Weights of a small transformer language model.
Size: 11 layers, 4 heads of 128, MLP 2048 GELU, vocabulary 9700, 39.9M parameters.
Training: a variant of Muon for these matrices, 1742M tokens, 13291 steps.
MLP neurons of a small language model. Each row is named by its layer, matrix (up: input weights) and neuron, and shows model dimensions 341-511. Each number is 128 + 32 x the weight over its row's rms, rounded and kept within 0 to 255. Numbers have three digits each.
A block is one neuron, or neurons of one layer that tend to fire together. After each block is what it responds to, as a language model described it from the Wikipedia text at the highest values.

L2.up732:104136105114142118142147168169142130222154120097101094137077085128102137160123128122129116143134150122142145200131137096150171089114129155139109106141095126133195126118179151096090079124063108143142134074201152095150117113076045112071086123102143149133106150133162146113156070085146136113151133166101160173120152155109112140185130116103115143109131159096126136150117133100199174119140130107192055091142092177104097095093103146040147153145124126126139128091141166128078202122170123071091093084157132134203160166060
Description: Column delimiters (|, /, ;) between numbers in sports statistics tables and infoboxes, plus abbreviation periods (St., Lt., www.) and occasional mid-sentence words like for, loan.

L3.up330:168083124053134116122162138133150098080148142107145158143084122158174152178118154160123176103149080085066132128133099135163097137094140128094093136106126131147103196146083124141096145174090125193087142111107163132129114121180092141157128179137188120083105108065133090163170088138102130150150101088042119113164161138087148085115119162073134180110074143159081117083102199177099125091121107121164138135155143148084166077142192113113142165159178117101130129076139137167150116085130059107116138108099144140121104175131
L3.up599:097224165059116084139098129139109112129072156122175097086128118101115179092083179171103134177084097067104170150139099088138088176139168155102089098102126107123176137121155078173093157141107137116140130087160094156160086150060132136110159156109127165137109149101116064057089119182156144135120042183086143160179184122138135108098081115098144132102147186114158087103140136146110187100133106173177185151103090136130160188130083182115143098075128107099108160086121132086063137166068111080113107150160116188132094155163
L3.up618:162146167105153050122087085185098111084148110089104139118120144094074094174126075087103112139192141156088115134143127167106134144193141106124061171158165116200170144067128111107153197134165168150139133186167146115111146106193083138112105089154165146090068129173105125137114115102124063164162097139121132154129210121160194203171160099144105119119132141102115082081147151125063133111073126081128099110106117125155115065129140135098116138148092126108115109146152108148102114166123123140137108137161132063144099171098
L3.up887:166165175168063083088078128145150113071128154164084124166097062095076101143070110105114098110125157067078067099155097189167084109113074087193126109141110150115176118078108165087119146110109143118129115103084172111144125154140138167128122119142110089204114157121134127111051149155200158167139101119150160104169139164081140165174080098175191048149179118131139112113129151170135166108104173098100195107089155081189125126094158181137127086080153133112125133138122166097079094101123135131144089133108149107177126147202
Description: Closing equals-sign markup (==, ===, =) ending Wikipedia section headings like ==Schedule==, ==Early life==, ===Texas Rangers===, just before the line break.

L3.up487:093219109056101140190171098131115165118162166104055075107099151091061126202158133147126138147141134118085099113119146034135085157182107113149151152147140173112160125086078127180136188100091160168087119150116113121175136118094134052128131109170124073069153150113154142129110118102096219135116141098122143115138091093091195131114122108101127111085064088153139216172140141120118110149166143198138098151149131087127119066113109147169092171122188156042160152160112100129111106152136132089145155226176147124142138131126
L3.up650:076121137113170122146120114182133146159159153085145121082143112108117115109123182146125115124101139109116130130128090082132132113134113160109100086147151155108146101224130130171182138195127150093119166158130131095132125134085191092152059119165163117125130173155193121090158106087147175102118160175114137105111101077134134140099105147092078146135153136102145165122153132169144161176129074122167075127100124156139122109125108134097147150096136212128096166080127095110138152157088158175136127133139164148172115092134
L3.up973:141162139132133151175151104088136100168156102129152125112117152100108136161128164133098099129106092104191165174172094094080147157179150123133110080200149056070083082120145100104117110134130184142040135115142142076100148175126143103084167153143052095124145154143126137112182114142118157149098095185120110137101070078090092102152107094118076078112131079169110143141124146094203146150093147168050149155149129126113151137143126097097146158169091130165152177084122076158145165122147147112112097167045168100162104132151
L3.up1958:085087115098079143179166128082131134152107124188162122152118104126168133132104124127168146147107053112155134129145121110145208087068175167093149139090085136093142117137088084065102170118151114151118114187167144113146137137161131079138071118103093136093126157125155148183141057175105123105103151089153136068142142095077168099109105060126116136158084102126186135107143144110160106168130161112169085134106094103147150094147115137190098118180162111217126110133099128169141165134201157128102140118122185076108136118163
Description: Pipe or semicolon separators right after a number in sports or election stat tables, e.g. "41 | 2", "836 | 61.7", "7; 3".

L5.up442:101163123057113129129068149166119146172153177166152134131163085149114135144146099089110064211172104152114143138146150145160124136174159166153149151144103118105132127086076105122128115086132139195210112086120114137197148129143120096129175122136053118121107138095129146059138158152095195121106094090130139140157100121109100103094122126140141111112145172094173164132126110081111141156131088148130147122145104095107125144131155181173133102067130163139180164064112126131140075115150145101125149158169114112148139144168
L5.up592:082114130147098098099152118165164117158116131128091068126161103146135093178043122110114134097152161198122145095123130091147119137165112145075076118152075172150184113121136193126171104122142158124132156147131109135172148184177154139175114125181111148070124104175140106177145178118144147123138137099156052126159119123121112130169158095120185106051104163120106121143107160134209136217084186128159072092082146142165184165133159138076120156163117154111108196133112044133106087126137090102106106138120104099074102110130
L5.up701:153100192082169099093068169130157129140131153137164140144083183134147111156164144173094130103101144154119125162136123152139111132128085154117139126142125143091192167110121154126149117103172095071135119129128116169185160132122129098210090115140141139097151138135115067097121149128141162122170138094143149136125133148155110120162089150125142138131171100121135067117165163163165131199177095118108158159141137184133144138152138132111120131108102145131070094118120162170091190127116100141130151121136181101112123198150
L5.up742:111130144108088134114082163101143125089092172150147106120158111144120147085140160082180187137110130168133091107184126108153120084143079129147082103147118133125130108091166147109166083104187204132153130089158086162125110134118146148102128096127059058159112072136176135076121087058166181159122138146134107124151130166134129099157121136054115149135138133132168151073139160154168170150098124115161120080083151010172123148133086194166067132095108064102117112127108135114163142156159139160180122090089109109101138106116
L5.up859:083153123079078091125129136162100121128175165146101091165122163129157120125145118138137086187149159148092133168160149150214110117136167148168102119115102143186083072176059175029061162145121148122131134138197177102139158070164144113141120117086128078128100087108166162146174127112078126071066105148151071128030131117179177158133149139146169107103088120127098123129093166128123104173162116172133162135105109124107158136067115141152147160131183119099147128142155122151089154117174155113134126154085149121151136116099
L5.up874:101098162121138166126123067093087198151114090092072130094136156157139182111150093169103101099133150165109078110122154089114084114168193141169136114133116163110149080124184110146164153116171135138125118166111155169084108175106079142113177092122114060110154073119119184115142139132182145098098148125136094131103135064151070171167115159142137144188119142103177150107117127140126115117092079093149120046089088129142109140102125176084166143093135068163183102052148098172133117151138137060099154159123142119140107117054
L5.up904:149151154139097119107162098164151099132141138074078136127171118174093169154050072111129118134183112139126116169184168126153132119128118137154117121138128138126181133118123132100120078096163153059158185104092104139125151114153143113081108150063063150201169155101107165110154122076093094094141143109086159150124176107198164176176163130131117101106095166091141116149161163109149119137088068114165141127112150139158135190118092113192144095110152142097135167129146124106087183119133159078132139100107095141191194135122
L5.up1094:070144114100132104113109121103097151150136114161170101133128149146149086133165098179102077135202161117106139092147143123123086112057134189189111103165099143170159103098077099150135079134116128043169061072129129130142107103108096114152118153140103102114089123144116124115126104128075141100166122102083154165107100137119117158153174166120128093089099146090157169124097110133142110110086163131136120170184130104128130122149123140145186125164157120173150093173124148149145100132202167098136170122144111161138118102143
L5.up1475:115117129154139147182146202130163105119154119098088143152109170080133171116131088098100118153131083154160102104096159099086146126163141155129140155069129169122094101167150155099104033144134120126124120154117112130150095130138144146154040156099182081039138104077127127114154121131146169122143097104095105132086077157136122148142118096151125106092160130089180122100070110148125114137133129165096122122138161126142069119060091100141120147165136119140107132189063098165135206071128148105154133119130138082202076121157
L5.up1496:136137119137077190154156124132116069119134143112119105080132087134165158126125140138162113121089092125119176120142175116113101109186111130131080124137122086108072105158142158146078144180109093171140115096087110184130142103153107137138154161106108139119180118113141130098160160098143138154090150061151123128083126057160133120080095094209106100072077122095176176120107122144119169077129152146178133108066153097081134196108147123142155107153145092212160144113150144133155195126104069146145129134127109161181170110142
L5.up1678:166121089042158125119135144130110148158125104164148119147114174184120093132151112109163089175190064138122174161146203063159128101166104131138135154185114147092140161061111129063059122152072163129121070148227151121137094125145210152159145138133102114126148102147094132128187156125116073132077134075114167156161151100147064090039149156129143099129159155119132128145126117133178108117112122092111110160115115098122101105043119109134135152097122120133105137132106141101127132113069203105035104141089118104133202102128
L5.up1690:198125136136189139121140108197080138119172088143155123140082141165114139110082128138142116180115080172089116078174147112166209107170117059128127090194103169164137082117154162072121135108073118123108114096189134146082128158117103172145107114176099120114149164150124133107118128129112106149121152145125198179098123082174161112083087200135139132099105120117168125123187088129135087102169140118115130154108121145102161128171160147140168114130160075155122105087127103160098113143112111088110125151115158136103149142131
L5.up1780:158128120064146107145108083126124107171166129085152143147131120145167155134134181135204140154052143161102084138067137129166189105151086112091153147091089151099143111088135085128190109151165147115172160114067108139117087152089095119142164135124120145188112139118178117170188130161121130170122101164099098133077137105150137154171158083141130079129140137148168149084107168118154152101128163177155165104175155067143095153160139194171183101144125099116148125144137080172111147165188102153165091053097146140176122107084
L5.up1928:088116113138112098066137093177127155161091204146109144185179094156089189099158061098139138148121112154196161170098177165080112103167092148107143112134087155079166119143112169172166128117171084157138151135097101156117114158134102098110166105073121109145160137115075092094118156097157173113155167145200093148164102155128187081158137217034107115138144159116130120165110109112098133116122087125124121105097136093115106180116140175100125106138094088170051154131130148142135149160140111110141101161109133091150093179143
L5.up1940:064097109141138117127127091111173147234173090137117124140111105159124111103116116131058113177098160136108147132130108103157169168168138146170117142120168141149120168095093130105124124140064147202138113135104093165136095175046117094118148112066108123149146118154129097131148126064135128089150104071140133091147121132120079083101132149142140197068167108088184064178093174136082075131133154188157161116144102062068086164102155109125211169202105169125073111113130164155111112078162137143090085093157182185103111084176
L5.up1986:181103135076137115109109215136136118156090127057137078134107074137086175111174101120175084111107080110122120142170095121166183086126100112147102095202086123138093084097110170140171167145156078111184106083132141187138077122139149139169114127100131162090159062151066117098120151115092173128151174074113157120120142079147139092121148193129118091111091061112114129113069139100112169120184102133179141173131194134091156160113101177113133070163164064112177179159089140127091087137178149128116096084120169088145140158133
Description: Cell separators such as | or ; between numbers in sports stats tables (appearances, goals), plus weaker mid-word pieces of rare words like sc-at-tered.

L5.up116:123117104158153142121112126146155148112049149169134111141126130141099054124185144099079083126090180106119168174114143106075109146141154160141189103146104149174134147120135101170090139150182119135128127084120128117120090159123156094166070127075120177107164120069155151122115127163149173179128180124175139159128120117159123184111151085197138152169127170103099091143136204080115163101139146101121127106142075161147149098119078131106122124164108090132112129109162083121091153058093109109106133095113135125144178179131
L5.up170:151134109045091108116141112144144140133112121176141173194199121120156186110116120175126105165103124116109166201159161089165126201116129111146197118137168143123144167093182145105030091177146179126108117147085152132124198120085082114102078137159084142151105109187135122098106143059159126103099148172110113153142084103163161114173138136146162063094157151135123154114093121115143087137171211116091139077123151078113128133154157116139185105126159130087179093148166127146108085133091179139111105089167130126112168126126
L5.up358:123128163117163098159111177110081127171142140138168108130125142126111146124109114160105133135143108114177105096099152122104134144170120098120058130126110131125139152191123136111101083139196129102134145117101138131126100161125130123076068111177107094117084055193106103140127091102132134098157162159083162211110123113194155134108104127154140095153119139111096123207127115169127063131154078121151154061121106139132128123128146123149098133199135120128141134107147148168121164129080162161114144160165155123101102134188
L5.up443:128141161084159117100118167120179179154131114204129125120110152105129146109147121137095108139098114077117167114170133139134103107123100132099154150099112090170186126144175103126148105122106192141094121170137180109129133149174143171124110185182128151105099138056080196116144158137121188144107146132141161175079091112110181133088094151141116141189118095144134154061057153133144152063123079148085125176099153143118123158114116103190096155142114127158128110166109131193141127054124151129140128149091205086113186138093
L5.up492:127136102086144063119138148109116125067121177133102152088142125108116126082154151148143169140114151083141131162125175160144107168083113136155123149183060160151203169129091043103184126125141094076073161144085156119107150164126191093104093133149178168152083188127059054179067156187105091195155104142144136140194080069091138123134106104140115102169076076057138070098083097151117134107136066102140140105114125076143193141114051127135074154187145105114130100149113155130124093122149121112142114146146120146072129096124
L5.up574:134160137079123086018183151105134059167123114119107111133108095138213128120119078147072105155140136080133123114133177112195129130078110137125173131131148129122073167110174188067151095115129165142200127095142110153108168105086132171114115069120091147124111177120124060130127167081176106127145091102136050137173126158126150153124167116107132170146122153096148121164160159155159135172149113145133117120121182140110135137162089118151182156134174120089146111183146123155107112126170119056120090120094075143088120153091
L5.up755:069150119121053104134095167122082120095106171142088122101128163128123151089151141140122079110126155132132086164109114146118139096080103135065102143135176215076143195091164116159128112163153107113156104112113063126120146099112083131129114127129176128111104047157154123122115173130114139125094147129099096163146110081139128126122119113148107138060145185118142138080134137180137145155153104149116130093165085141124108117112137171187162085162155149086139159090118120125072115130080153099127182107146135159124158137075
L5.up1282:178136089090086167094117160171148117097122139164135114206133152156141139155131138115110128183075114128149164126153146176112085209149109074156134121129091146082127130042094119140170103143104160148162124131090131115104086106127138159133132132125171209131158109144050138088111123076132152159096115134206145169138153036061127129157121093145116182154141109131095150086079145152093155121175118155145150194161133133115143092067031161129136092152127125101145117150194135113111129067164167112107060131145141152137117093108
L5.up1286:184100138084162177152118084076094157130049092083143119091146081145157108100080123078112136137090146110145161081132119133183179088117090183157173086162173154134114175159151089137088159157104179140123157113109218170156172141084119131200130097156105161150126143129045109079164126180136154141154151100141104171135102147137102128115122122070141084141172176145131181122114104144083117064117119086124113110185141105171141082115115131158145063154073145155140152143137127140154097065136178116115122125122181102113185160088
L5.up1353:124136117094149093149176052099101096118079136131119103089133122192072123127148168130127132074102213141070178151071086097134133143092096102132146124091141140093158092111138148151083133122149154139141115133142083133144112154184169110119171135113171121150119102046098142135134127146168155156101098133155214178131137109094105077085100179158124135137130216146129111098156159105116154130088132148076130125102097125178121091121159093209117139155152102125188143120122150151111162063119171133154166094120119162093166163132
L5.up1463:135121132075153138122162150151168152152191058140150088143073102180140136118106123093142096107093151114162142121155152152144109179108139088131115103149104115189136161120115104093163094183116160103127130138103136142103180100112139116122141106112182140100114097209146116178084095120177129155147138150103162134168117084074087102173157136122138129188101188151133188146074130134119145146139112147122138149154180118094126108053142099195079091135129161156121139170067149172157155098172147110125166123143147148103088147109
L5.up1563:119102124135065165172091200105147166094140196211122154113116088096149155122148161125125127146129091135116134124064140137130155109143095095090072138078146140145162169086138113152063064145147053112126092126125166105148145130164157129144119161141138146148122158091138128129113164096112159125139183155175089188126133137190144120080191137106142106139052129092074148125121103102153133092109171120133176142127121107128153174132094136176076129203146093099136046154107159158129152104171146095140078196125085082158113146133
L5.up1580:178135133084148112160105147183121143150114110201100088123135116173158142159119126090151132122091119141092138071145148102101127130114125105106082151117135123104131134103189140122146132089049154137110054102084131136151151099102082089121178067128131135126156121143186085094163075131086139117067086141150135129159105140114096084115146129109141145069103132109068193120094110126089114132129123168139149152117181122170162143144084114155198145164193180127122142128122114113108093062167125072048153183092130144117184125113
L5.up1612:160186132118135135156175140145102095063132117101145137136119077140143086114179152125157159089039151130113144119080113174167148082107133109063095129154138139101205134175165146118125164096110135135076144090103171126204121093123125201138090134111135192174160110117121138156109152116086114173068148098138136108131132129118108148103159102077173136077100128087091210140069131129160172102038046078162128148097117124144124107160113144142131116130080189116099145177087139149083154083130122192089123132139140120151104152110
L5.up1914:170091153060117120059126133166154138122132082130134108171118101169167101134143147135142137162130086105132109108067051137141096135143112126173086129134107092094133171062135137114092119117045160109130134150152097194138178109050121138168117101103137154070176099129099132133182159179162119131119136108107106109093155074081109144088151132088119131137083103161164086102168107151085186187157128194133126076136081136130139178098200077126113103176151106146155121109153149109205119154133132167079130106153163084095121119088
L5.up2046:103129117070155101097111135191160149094138116124146138118119173139101105105138118153172135101165124086158082169120129113122175152123095131136140120125113140115140135112088157116164088160132190111089168086077131068154083116128153173131089177138119136090138150116091124078124125199117095181174177098162172187113074138089156132097112164108139105094099155136145150147083177111134134170072115147098118138146130109250098089096129152079136151116122175087145131181148201180066142121126130146115104140128124182112150105104
Description: Word pieces right after a lone capital letter, mostly C, T, P or A, that starts a name or acronym, such as C-oper-nicus, T-sch-umi, A-st-ros.

L2.up210:163087109145115116154119141092153136139137149136134118129154047145078170129132125147064138177154090113099129157158129155141153150117159155119136108136134159101168141130137078121158116108125136119088197132138169164138111079096126171155130121122144101076127126092095164063098137210147110134146058114141153165106113084129160154128093135113105135140089154100146055076153128140133148144119152142160082098098127104109104111126088126125144138069154157189173087080094150158082067177068097080139083099137150113132122170166
Description: Closing ==, ===, or ==== that ends a Wikipedia section heading, e.g. ==History==, ===Mottos===; also the is/was after an article's opening subject.

L3.up1231:069105091099104145128124113166137199141119204108180140131100119146158151128091153187158132133124112147100107070172109123167179113122105110130186138157142171080198087070088094148097127132155111098116102108088137094101149086183116183129157153079135098151109098152092078147098108127116180175069106145114127166123100082092154120141098103134039127077083175143114143161096080106114129211118099132127162178129122215131106065120104158116112130103150095184156142091107114158106142133150154088107181109170140162061095096228
L3.up1388:093165123177149115146115149148139134122144144099106139108129122145060149118099068112181090070075106129087187150080118083087144108178197111142095108173172131166139108116155117133085124142133090101147081104117134121121151150132141180146175092148167079172105095150047094118104100123124165133099094133106156137094113185133069052087145163138075124131091097136119040121120161140072185090081122123034099171108093134070127109125136158174129114132140083082171168097124225123125085094152121110182137110094173166117068095162
L3.up1809:143176081044076118157180151161162105144107138107103129125111143189132105110081119161108090143163136111089125130130173077154111145113162102135188160136134162161151165133106175174085100125120130127120131100113125155121053124122116121137156065091140101139159145179124091138109132153123133115080095181105115139169070114121097116077140132096121156073178101106098101174112132176067115216158096160092125148068111160114100175132154166146149144137153106122191150192160161106120155124137143137115147108141125091109151119143
L3.up1965:127185078134036151079135148127144143099129141110122075140090152152134151120125128125113129182138079141094119112112173123168121154147154129167175108133097141132145097094126121147108137144151094086130104108059113119105117085099163149148107071121144125125138157125103124107118124163134158176094155128187108185101133076107135129172074108146142149122119076140116147197098126173128174120152121197164130146097129142093179093149095112091166124112218171120150125142140131102113122117079135076107156074128149163133129123142
Description: Capital-letter pieces in the middle or end of all-caps acronyms and call signs, such as BEC-I-L, M-RO-S, A-BC, RNZA-F, often inside parentheses.

L2.up726:090145118088179165124113132099136095110101107126113102101102157125110141158144070125165109209112152138063142144090139094132102176143144069083142164161056110143134136096134138146162130167112126137105138166160092135118125104138141113114119103097145084104117156149120140126169090159070154115139148104168134166109091153115154147159091115096087109138088149114158131104107094199126118186239147171087083168143158154157111069112156129186096134149170081183163108156121134230155136131122182123098105137155146197153095156124
Description: Single lowercase letter or period right after a capital letter opening an unusual proper noun or abbreviation, e.g. Psara, Uzbekistan, Pvt., S.p.A.

L5.up128:105123167155105107125076158144078127126111110151137168136084081163120092107121114090078145123062139153164070071118099097158095144157180122039114138101090121158112159195173123083121159088098158136068138098107157062050160122098115133131127178083195116085147148102136186143100107085131080114118123164134143127150137133160114110154128144079127178126127139143121134057116153097126162186084089141104099121104133180134109121091116146130185137095092142109119167135118096128102109100192120114081164121134165202141158142125
L5.up204:157207182092157120058190105097059109075122087164116123118093111173152141136125173142107112144122094136088090124093131107081185138154191084169170177110127166078109088126079169123195177088122153159150161166095162149141105156104153139133076163157136143125102124174088104106105101187116097175097115146100140190151109148152122176070100086150135091072153157131174117138151134099144172156186157152117132205169121113147124114061132161126099111141076076179118119124133180154118139120153154148120118135178129141147111151112
L5.up283:090152110089165078064137078158168030148175088104103092099176122074079113098164162156115122092121091114131135114165161134130118198122124115116124119095084125095117120139139105097195097114088163179170179152093152142138124092146147153107093115125136111107196117088135114137107203067122149093151164124099128120104153100097166105139152097132163212141146130124160135125078152149135137173096148098105085075104083113088142117137108172118123090177152131170106108119137104131178156168143079094137092168132229180094096170126
L5.up437:156099167120075085162131176113126161131112159175175159141139106151157090163154129106177101179037181165072080071119097104159131146165121086128134078199095131157148110098160168124174119074105103190088095130139109115158091111102200107134147148134169112136087156088089143140143140144104142115099141112128126090113167127123188091120066129104148167073103134094168154083134081140106067151102150135062098141151182105147118132129132139091151157146110119095165134127125122142138148140183115140110140167124113129180161166123
L5.up472:106155177147178109142150163159134137130159123113106159085115150117164115102104146139148175085187081143137187102163128128145139093127144167133076148135117147140092109085145111138096180127114150089140117135111161075110089144113077144169109166159115103122128139111130125117092140186147113126150155155143158175156157114153175177094121128132124143118104174124178138153110112090136151171145168095202138179176127120131174119159122204102149064118128124094116171113175119106120117143167158153110150137163151093190162122162
L5.up499:089126156146090123062123114097139147080127180211095181107163170092123142051085151147132166159074119079118086170143148106176123083127132198133106095151143117167143113118162168165138194108122151123155103100132160140152139164142100158186084129121139157127108122122080140139109191139168145182123118088171162154106160096090133160132067184114135148129152117104127155068171108166061137049119113109139105201096113084119099127115101130141168074113158101091110101161093162128095148102140105123123067115105182133102135116096
L5.up536:075121139110139145169114126137149137121220198155137104152115096166123121102188160129095085129145133120162067048138064107078124141159161123118128153080126108149146172123094106124132097143154181174150092189089090126154133134147144119160070162134132123104121112125133212082044125144134135161126141196125103114121161125098090161109118129072123150108200147141152193136138081087115132142131099151150128109151144102087100093219070129147130200113054104086146173130122105146163131128116142139125102181087135128103115158147
L5.up572:112095149137138113141141137187137126079172104157157152091137143153126152141119123136112151118166137137159047118078194097126157134087126156110125141168147134156202163141114143126106204150127132135084132124131106096097093101122137126100113173106108059171081147140183129101087192147151078148116142068097153164158092114201110142142081048176123070071157119186169108074105129116104193091144115149174143143216090091097121131156115171123113131162082174135071143117153163134127160144148140105143090140118150168206046128073
L5.up597:104128140160136086140054040125096182165161135125111111142073096120095181147094129037112187141055076095159117110115185115138100129156065141155175137156107164194135117121149130099120110103118120153182143143079167103071098137120148145081096154107150137168138112119158168057136092122109125156100117104119103094058138062178200068088085099120149073105160118195141119107151092081155178152081109120142174185135151082185114171124163198146150067118162070113089138166152127156107159153128060109087109114119138175119163109071
L5.up915:129140124107112096121111080121068181143171169070052097155151104186078123165158128096123102127138078170120068192161095114142146069185149092097156119123076130109213151151079136106114118133097189124145098105119155131107098111121108115102100159123114131133078073169147123125149163133086133147089090097071096036143131134143090167094173110135111098110164115183144117036151117142157150117121113152079087129146124137143169108104113155144151103135141108139162108132133183144162170141224139160108175104124123180149143105167
L5.up1028:157152131122199119125138115124131130152151123142134145103082152144136132115106147116161115140152106150099175171108150189092101124157150128138113081158133116142159218078161137146138139087194159146122139121103106104069190121154136044107147187126078157129098151099082093066138139106170117113133133110098110084113143132165181118138124170195135151087139090131133117137249163113113122141143096139085085141104084169108086143142136137095148084121160114137137136120189128106122125112154166086080143140090132164130129114118
L5.up1053:129158102143114074116116067114150166135097087157101129131146101168167108133070134118132110175167141080093120128066144149067145131137153108159133133153098153158179124074153189048074136149123137063107144092124103164120156188106155152151086133105137153135106069112162146134169171164179113115107092118135102109085088162143135096105055149129095144180135153145162089189112149126125183094102108156094127084153153084140159088086133171157148116195141206172072160119164141114092183131155108158127117118136105185144165172110
L5.up1521:139105077104106131112143104123120189146102156139129176146128131086081132083058139162090161194137067126129064130134134109138091160146175140168106145147101103132111162114074152182124137075124116120129036117161169192105095111113130121134138085050040141125125171116182117121114172172153071123122112171130184140072152134092086144136102085075115155130208093136194190079166146095115177137150115085112097105158188139123111089093141174101090106116075123141153085119154167171151111074143104199118111122152119145104102100125
L5.up1837:131123138092196111048143190129122174160152151087128175211104126089121176117175127197084164163119097114168105107149146168173081125133158160132101148152111147117138173133123122119098141146131147114163119144157100144101091135133134084137174175121122130109126128171163156142120158174163113112103123120128127097209098140127153155114119150140097166148145118142117115195187172139136143098103156158144138136076183142146115172155085179169120144135111142106153146145096194172100151222160108122143121102146202140126106117074
L5.up1969:066059103097132139099084117152127155173189143157180108112090102106126068122091115140095156138117095128104091127101118095145091116146149128132182094138127059101149085111085101150131125189112103125183107161107150116112160103182120158150171162137130120126148118120123173086106102205100096178156135052148145161121036078112093115168210105091140081083093186155171136125139126115124124161086125108162093187109169089147172090063129149132145153133109119138135112100149159160109154142104168101161057106169118157126100162085
L5.up2001:139117149135124078101125077117066145094183092115162136077162164176126071143165131123102111185082141112135077167182108175168120139184127150114088163129132091170147139086123113144181167168071137115170111086078105148089163129149164183052161140112118173140152114164104115094120132104181136175122110158075178116151135132120143139120130087155125116156152124136144094128108162108154191155097121064160166054168140126148151088161146140105146115177142138125137128081144105099081133096169122159137170111128101114069158115120
Description: Closing equals signs (==, ===, ====) ending wiki section headings such as "== History ==", "==Club career==" and "===2002===", plus occasional colons, pipes and apostrophes.